config = dict(
    n_layer=9,
    d_model=448,
    n_head=7,
    n_kv_head=7,
    head_dim=64,
    d_mlp=1216,
    vocab_size=8192,
    activation='swiglu',
    norm='rmsnorm',
    norm_place='pre',
    norm_eps=1e-06,
    positions='rope',
    rope_base=1000000.0,
    rope_fraction=1.0,
    qk_norm=False,
    attn_scale=0.125,
    bias='none',
    tie_embeddings=False,
    parallel_block=False,
    init='uniform',
    init_std_qkv=0.0165,
    init_std_o=0.0,
    init_std_up=0.0165,
    init_std_down=0.0,
    optimizer='muon_variant',
    lr=0.00962,
    lr_mult_qkv=0.5,
    lr_mult_o=1.5,
    beta1=0.95,
    lr_head=0.00383,
    grad_clip=1.0,
    warmup_steps=200,
    schedule='wsd',
    decay_fraction=0.722,
    decay_shape='linear',
    final_lr_fraction=0.0,
    batch_tokens=[32768, 65536, 131072],
    seq_len=384,
    doc_mask=True,
    train_tokens=458200000,
    steps=6017,
    dataset='wikipedia_en',
)
MLP neurons of a small language model. Each row is named by its layer, matrix (gate and up: input weights; down: output weights) and neuron, and shows model dimensions 0-63. Each number is 200 + 40 x the weight over its row's rms, rounded and kept within 0 to 999. A neuron's up and down rows have the sign that makes its largest values positive.
After each neuron's rows, "raises" lists the tokens whose logits its output raises most directly, leaving later layers aside.

L5.gate481,219,180,211,290,184,227,193,165,252,189,210,231,185,221,197,227,189,239,185,156,203,149,243,273,161,205,201,205,240,185,118,182,135,247,202,186,152,232,250,271,182,136,241,236,250,161,188,152,234,171,271,233,162,236,241,328,176,240,237,198,192,183,183,261
L5.up481,241,196,184,224,177,239,206,211,150,167,175,125,219,196,186,246,144,189,150,144,203,214,158,205,148,163,203,191,207,158,124,167,171,226,163,226,190,288,195,203,166,133,239,155,208,173,158,51,139,177,212,257,183,286,255,210,167,217,223,167,185,226,198,262
L5.down481,177,219,180,204,235,251,196,226,312,261,211,176,114,217,131,175,170,235,194,231,204,164,213,204,240,176,230,173,192,181,73,226,271,189,159,248,170,218,235,158,195,221,148,178,143,223,191,195,208,182,191,207,182,183,180,182,239,183,232,218,215,122,178,211
raises: "urt", "ans", "ach", "ef", "mp"

L5.gate342,226,152,166,156,246,167,206,229,152,197,191,182,234,141,218,195,199,197,203,170,174,211,256,175,210,206,286,197,181,156,203,231,153,115,189,142,215,204,211,263,160,231,138,230,157,180,184,208,221,187,159,237,166,229,251,248,192,202,238,167,195,182,220,133
L5.up342,166,197,174,242,244,235,174,169,247,228,269,214,121,177,211,294,163,212,151,236,198,213,141,199,209,189,116,189,220,252,173,210,277,204,184,271,184,203,188,185,133,161,228,150,205,185,227,121,218,222,204,137,134,171,179,186,144,192,159,214,212,224,220,189
L5.down342,172,193,176,196,217,202,174,192,138,227,181,177,198,263,217,193,225,134,155,182,221,169,234,191,206,202,262,218,199,183,165,171,177,115,252,180,174,192,229,186,240,239,166,180,225,172,162,233,256,203,170,186,198,202,205,241,276,240,225,166,245,175,138,127
raises: "n", "ns", "ng", "nd", "nt"

L5.gate943,132,171,166,214,201,189,256,191,227,236,193,207,174,182,224,187,171,191,154,191,209,256,254,199,318,157,218,187,258,207,203,226,249,193,202,188,249,151,183,109,259,165,230,203,122,176,243,173,147,231,321,160,181,214,141,246,208,254,205,232,204,174,238,192
L5.up943,162,263,233,253,211,217,165,244,208,198,193,245,237,163,169,226,120,175,119,155,309,178,199,216,233,172,242,209,262,197,193,179,245,268,207,218,188,161,252,102,258,236,239,242,191,189,161,179,162,204,207,206,116,229,175,210,220,210,227,273,272,178,250,222
L5.down943,208,230,106,160,168,204,180,205,183,295,219,200,192,168,210,192,202,169,247,168,221,191,179,251,159,216,191,221,208,160,199,163,225,166,234,204,232,134,203,175,185,209,176,64,262,178,213,191,228,208,150,181,251,255,181,238,181,203,146,155,202,189,168,195
raises: "ali", "as", "aly", "al", "adow"

L4.gate55,203,181,226,181,280,169,209,158,175,213,205,239,259,179,202,160,128,230,194,220,238,226,168,183,238,238,158,170,179,168,157,213,149,212,168,198,179,125,249,191,172,184,244,247,219,184,223,235,245,199,233,249,249,67,201,243,215,204,244,216,195,223,208,226
L4.up55,183,240,124,216,211,149,198,195,200,254,270,233,257,210,211,204,154,237,151,226,224,168,182,195,219,224,226,219,178,234,218,212,244,294,120,164,173,90,215,117,250,218,222,168,211,225,210,219,170,195,217,199,277,168,196,303,187,176,240,236,252,232,175,203
L4.down55,175,180,188,241,240,148,245,150,209,197,205,272,230,182,209,185,184,234,269,179,272,125,211,188,208,237,193,201,183,177,119,188,212,281,188,160,153,227,223,172,215,172,224,218,189,219,208,243,267,194,236,196,186,156,247,188,170,161,174,194,152,222,191,197
raises: "uta", "ili", "ute", "uted", "ile"

L4.gate354,207,217,169,277,205,161,131,208,159,161,248,231,176,190,204,219,253,212,188,174,192,220,185,180,234,179,170,201,163,304,198,158,147,111,179,233,162,186,204,207,210,163,221,168,256,198,190,208,279,232,261,134,258,138,213,175,206,208,253,226,249,141,211,213
L4.up354,211,208,224,230,181,238,148,222,223,208,204,210,187,194,149,142,239,203,209,155,234,251,268,222,249,185,210,230,253,235,177,208,167,211,182,148,233,218,218,223,244,150,250,174,278,147,225,113,231,204,247,167,187,150,175,172,204,206,116,186,213,189,213,188
L4.down354,163,214,206,179,190,225,249,153,183,243,284,184,201,205,205,186,139,197,243,196,183,172,247,155,205,226,204,185,192,238,204,228,196,250,194,190,105,167,203,197,168,202,224,186,197,189,290,153,145,208,176,218,180,216,143,262,181,161,242,224,102,230,164,185
raises: " others", " other", "ings", " result", "ing"

L5.gate670,204,175,209,246,190,159,202,234,207,243,205,204,171,201,130,77,181,209,201,147,293,178,135,106,142,222,204,197,149,148,156,205,216,207,194,215,232,100,228,231,335,222,187,234,224,289,195,263,231,177,255,282,249,223,179,216,166,184,226,273,204,161,149,133
L5.up670,135,172,208,227,210,223,233,205,207,245,266,196,100,172,209,196,235,270,196,208,211,228,176,197,199,162,225,152,217,273,210,225,176,170,168,272,152,210,170,200,203,212,259,221,164,247,226,154,211,184,259,187,179,143,196,223,246,141,252,195,228,180,163,200
L5.down670,165,207,214,191,238,117,188,173,153,237,251,234,182,197,192,122,188,234,226,174,207,175,202,205,138,154,195,282,250,244,285,273,199,199,150,225,254,220,191,219,220,139,246,141,164,225,167,198,230,201,290,215,213,178,240,240,183,265,161,196,200,113,197,261
raises: " year", " month", "iate", " January", " day"

L5.gate920,218,208,299,156,167,232,239,181,288,181,257,232,276,119,206,194,208,213,180,126,176,186,234,176,189,253,179,185,192,216,286,227,210,166,189,208,231,163,251,142,260,228,159,184,210,197,156,227,169,158,225,220,247,204,146,221,282,234,228,221,234,190,259,242
L5.up920,136,185,244,239,127,212,240,163,162,235,173,188,272,191,214,181,193,203,211,182,171,152,251,284,271,190,201,210,173,187,271,225,255,224,186,153,196,139,259,195,178,208,173,238,215,117,208,158,207,201,244,199,205,218,106,161,191,187,224,242,264,134,231,201
L5.down920,138,162,186,189,189,175,171,175,177,230,223,169,233,153,204,138,253,158,264,179,227,184,187,198,185,206,215,245,183,179,229,175,114,219,135,275,149,219,228,189,207,246,104,196,289,177,207,192,204,218,165,172,184,195,168,181,227,191,125,181,232,113,173,169
raises: "al", "us", "i", "uta", "ict"

L4.gate1017,256,128,174,137,217,200,185,217,161,245,130,269,194,232,236,174,158,204,178,242,191,171,157,115,176,146,195,173,211,247,154,160,127,199,153,136,195,189,213,176,185,245,201,97,230,204,223,197,210,308,230,168,252,308,204,221,251,216,120,151,114,149,193,256
L4.up1017,213,161,270,132,179,157,155,182,203,133,111,195,137,255,95,168,264,232,210,199,217,187,184,170,236,179,216,185,228,174,231,270,182,227,231,225,234,189,212,130,217,118,213,181,190,171,214,180,228,287,197,218,209,226,241,203,171,165,196,217,174,184,244,246
L4.down1017,215,159,197,199,292,163,178,193,190,256,208,228,153,208,226,268,153,158,231,207,160,168,149,179,196,229,168,190,217,236,213,178,201,263,151,204,282,157,199,163,235,205,177,192,207,242,164,156,225,226,215,190,216,255,134,182,197,186,163,189,182,197,142,223
raises: "ges", "ged", "ge", "ging", "s"

L5.gate216,250,209,149,212,177,223,170,181,239,278,228,256,235,194,220,162,172,261,207,157,172,181,178,314,167,202,196,124,205,192,177,215,165,245,144,218,210,148,133,195,179,220,131,151,248,197,204,225,189,168,224,201,192,146,241,217,222,186,265,217,143,216,149,210
L5.up216,224,219,255,223,173,205,179,203,147,181,123,140,225,169,103,113,227,167,132,246,143,243,238,178,189,256,194,201,137,159,197,197,166,221,230,207,159,148,204,239,215,250,176,144,263,253,185,152,260,159,155,186,218,214,237,161,197,150,276,186,249,189,196,218
L5.down216,196,230,219,203,181,206,252,239,192,144,236,183,163,106,192,192,173,227,160,241,171,198,165,165,198,234,236,183,217,216,241,235,174,184,213,125,215,158,193,263,140,162,201,162,162,178,204,213,188,186,213,162,231,165,184,179,222,163,198,258,188,156,168,290
raises: "ose", "ous", "ously", "ological", "ers"

L4.gate162,210,144,181,209,267,273,244,185,245,292,183,262,302,146,88,197,271,201,178,238,208,173,157,108,210,198,261,220,320,295,194,228,131,109,191,156,175,205,185,188,168,189,227,173,260,169,201,244,125,224,221,182,160,224,171,226,214,173,200,179,140,192,179,219
L4.up162,210,217,163,216,143,246,178,240,260,271,219,180,268,255,146,194,217,254,231,184,162,187,152,183,173,172,207,218,199,159,145,195,152,208,212,156,228,117,200,201,222,193,177,272,152,233,181,165,218,186,207,196,186,161,133,203,192,214,112,231,196,166,142,181
L4.down162,237,252,225,198,214,170,187,227,214,291,191,278,163,127,105,225,187,170,199,206,160,258,212,202,218,203,263,201,204,182,162,162,94,223,184,177,215,119,165,140,175,191,245,186,186,272,182,157,171,209,257,162,236,170,140,151,218,254,238,140,152,174,180,215
raises: "ux", "ue", "utes", "uted", "ute"

L5.gate566,236,224,154,167,178,170,212,138,216,147,148,279,149,232,175,290,206,133,175,216,181,218,163,275,212,158,247,142,207,189,202,180,195,210,160,229,187,279,145,232,185,239,180,243,205,176,243,129,276,237,176,201,165,251,192,165,222,185,222,201,235,173,220,247
L5.up566,186,222,175,200,214,197,138,196,156,271,113,197,184,133,128,212,208,215,169,253,177,174,198,170,192,168,151,222,189,165,223,261,146,274,139,235,178,225,145,209,201,255,168,241,167,213,211,157,217,254,155,201,160,206,194,218,246,244,229,180,219,225,192,247
L5.down566,169,197,153,226,122,182,196,196,157,193,253,127,175,223,123,188,173,179,151,162,230,232,219,244,269,223,170,171,190,171,220,291,210,239,180,162,206,288,210,203,256,244,191,238,158,230,277,174,234,201,189,245,215,138,200,172,201,196,295,198,155,185,245,159
raises: "rant", "ched", "chin", "ture", "unda"

L5.gate100,194,210,134,158,110,200,253,236,199,238,249,196,180,211,190,185,148,99,212,190,210,210,301,246,160,181,197,153,240,285,117,148,164,190,177,217,171,227,171,229,136,209,239,200,185,222,265,184,231,100,197,181,159,205,166,224,230,256,195,193,207,73,212,208
L5.up100,171,245,247,219,275,206,224,138,234,159,260,216,229,210,195,175,173,182,165,238,233,197,263,225,195,254,179,231,159,267,223,209,219,171,275,229,174,216,201,257,154,223,237,283,194,206,167,219,262,241,194,237,195,229,235,238,211,217,195,244,213,222,263,265
L5.down100,168,207,251,193,195,188,199,277,241,186,265,243,206,261,286,223,261,195,135,187,200,243,149,136,177,227,229,185,214,239,256,283,189,123,237,196,215,203,254,196,110,202,259,224,160,155,151,158,131,139,169,245,173,131,234,136,206,251,217,166,144,217,173,233
raises: "zer", "ze", "z", "zen", "ted"

L5.gate826,139,231,181,309,168,208,186,225,203,223,150,170,166,173,195,234,181,178,218,214,193,188,272,235,206,211,223,151,169,230,219,183,226,237,206,238,208,210,236,217,167,182,245,165,152,177,237,281,165,230,133,170,218,124,173,144,208,155,193,169,191,262,162,177
L5.up826,229,211,215,183,211,252,217,168,211,175,288,247,267,187,183,244,207,221,152,188,217,202,237,223,178,197,219,261,183,273,210,203,218,246,200,191,168,242,223,155,159,276,224,247,177,167,199,229,250,239,169,190,218,191,262,146,203,253,183,208,207,225,159,223
L5.down826,197,195,217,261,261,143,184,176,160,166,222,117,207,161,183,261,258,192,260,177,246,212,245,195,245,195,317,184,183,319,281,236,223,200,265,194,188,161,166,153,178,237,232,184,181,133,176,203,141,214,183,216,205,244,138,144,142,225,190,251,197,179,225,196
raises: "ural", "aur", "ure", "lock", "ura"

L4.gate254,198,133,261,126,214,185,209,251,154,196,194,167,228,159,223,230,222,221,237,175,165,165,166,211,191,174,176,239,205,214,183,208,225,224,266,152,208,241,204,144,104,125,239,147,192,173,208,284,186,229,293,221,158,141,194,230,243,230,278,202,205,183,188,200
L4.up254,152,184,190,154,232,232,127,275,132,216,193,211,253,165,217,141,220,126,189,187,202,150,199,177,155,190,171,184,219,204,238,208,198,227,274,219,152,253,257,216,159,154,190,217,215,147,281,308,209,163,202,195,176,105,255,227,268,213,261,177,163,154,245,259
L4.down254,197,137,38,242,195,153,217,172,167,189,218,182,256,234,138,202,183,200,215,182,266,212,187,234,235,152,207,232,246,239,239,168,234,214,262,190,243,171,130,144,228,171,185,207,245,158,173,204,293,151,233,247,178,157,189,204,155,211,177,193,180,169,146,284
raises: "ted", "nd", "th", "nt", "view"

L5.gate879,228,188,241,203,156,208,164,232,163,168,209,241,203,185,260,129,217,241,150,226,187,242,215,293,157,223,160,207,269,233,200,242,209,156,214,234,194,218,219,178,169,193,144,239,188,245,223,199,213,179,243,176,175,208,211,223,168,209,204,184,242,219,215,238
L5.up879,199,179,248,260,182,223,164,164,234,185,183,289,177,211,202,165,218,164,170,252,198,279,235,268,114,257,113,229,219,207,176,217,222,189,246,231,233,228,197,222,159,148,124,127,232,217,237,202,151,124,163,216,259,130,261,146,172,219,237,251,184,291,228,254
L5.down879,229,245,185,229,117,210,196,184,266,289,239,222,216,173,218,187,255,117,228,205,195,145,179,221,148,266,133,156,224,176,210,202,165,195,231,180,154,272,225,159,190,210,156,171,200,253,232,223,174,191,160,118,231,194,174,189,195,170,173,224,202,223,248,200
raises: "ren", "inger", "rif", "amma", "iev"

L5.gate137,201,196,239,259,176,218,190,204,179,193,242,144,163,188,249,232,197,241,216,193,175,172,202,170,174,219,216,215,122,228,189,187,192,174,183,199,214,190,220,204,182,263,187,139,239,144,203,219,241,237,194,155,196,197,156,153,205,285,250,229,221,165,213,206
L5.up137,212,190,183,198,246,188,150,178,125,196,226,191,185,189,195,212,140,241,199,216,186,277,279,168,149,232,170,200,232,199,155,233,259,148,204,130,136,157,262,220,223,210,206,138,200,216,267,265,183,211,204,186,116,275,123,233,180,188,179,219,165,105,257,189
L5.down137,151,244,295,208,171,126,181,242,175,198,170,185,176,265,207,155,230,112,220,164,248,206,245,200,199,169,162,234,194,232,207,193,266,194,269,204,231,177,266,228,238,223,196,211,222,237,134,219,236,209,197,242,212,192,173,240,166,215,213,267,244,243,127,232
raises: "ther", "se", "ic", "ly", "ness"

L4.gate296,215,166,169,181,126,270,237,210,160,209,215,193,217,196,184,261,135,199,269,197,186,186,170,189,246,154,230,183,103,206,146,182,172,238,145,239,188,218,128,180,206,136,231,179,218,248,235,183,126,149,183,211,127,208,256,239,266,200,203,282,255,211,179,181
L4.up296,219,186,152,210,198,137,172,293,192,233,225,159,142,187,224,220,236,208,228,228,204,178,175,283,238,159,271,200,147,182,207,218,181,229,202,194,133,247,186,176,231,241,196,232,152,241,159,188,140,199,236,192,200,165,235,175,204,225,210,148,249,196,234,177
L4.down296,231,266,192,136,170,150,245,266,132,196,159,194,151,194,150,192,221,196,281,122,229,197,247,133,223,184,251,204,240,168,131,225,179,227,207,194,171,175,143,193,238,240,155,204,211,243,237,237,143,119,264,174,198,207,180,203,224,106,133,206,223,211,130,200
raises: "nal", "ons", "sy", "ny", "nis"

L4.gate626,238,265,189,164,226,134,251,261,228,234,257,167,235,239,172,194,263,235,212,154,209,258,183,262,221,150,187,162,186,185,153,220,204,143,222,195,191,144,313,170,159,212,210,229,170,195,216,135,191,214,221,172,218,181,247,173,190,240,226,272,182,146,192,245
L4.up626,113,210,211,239,220,147,162,199,241,110,227,200,120,181,188,170,232,253,176,173,240,159,185,234,180,171,217,237,194,130,190,221,183,149,223,243,188,140,231,121,207,279,172,172,173,241,186,167,182,101,224,257,157,231,179,189,213,163,180,211,265,188,192,239
L4.down626,208,222,203,204,189,140,204,200,183,220,153,137,215,236,169,197,187,198,216,166,184,130,202,213,183,194,161,191,145,195,284,175,180,107,251,163,175,110,304,197,166,229,178,173,213,145,188,213,222,217,222,306,207,188,227,207,198,206,203,195,165,171,216,180
raises: "ires", "n", "ns", "tt", "ira"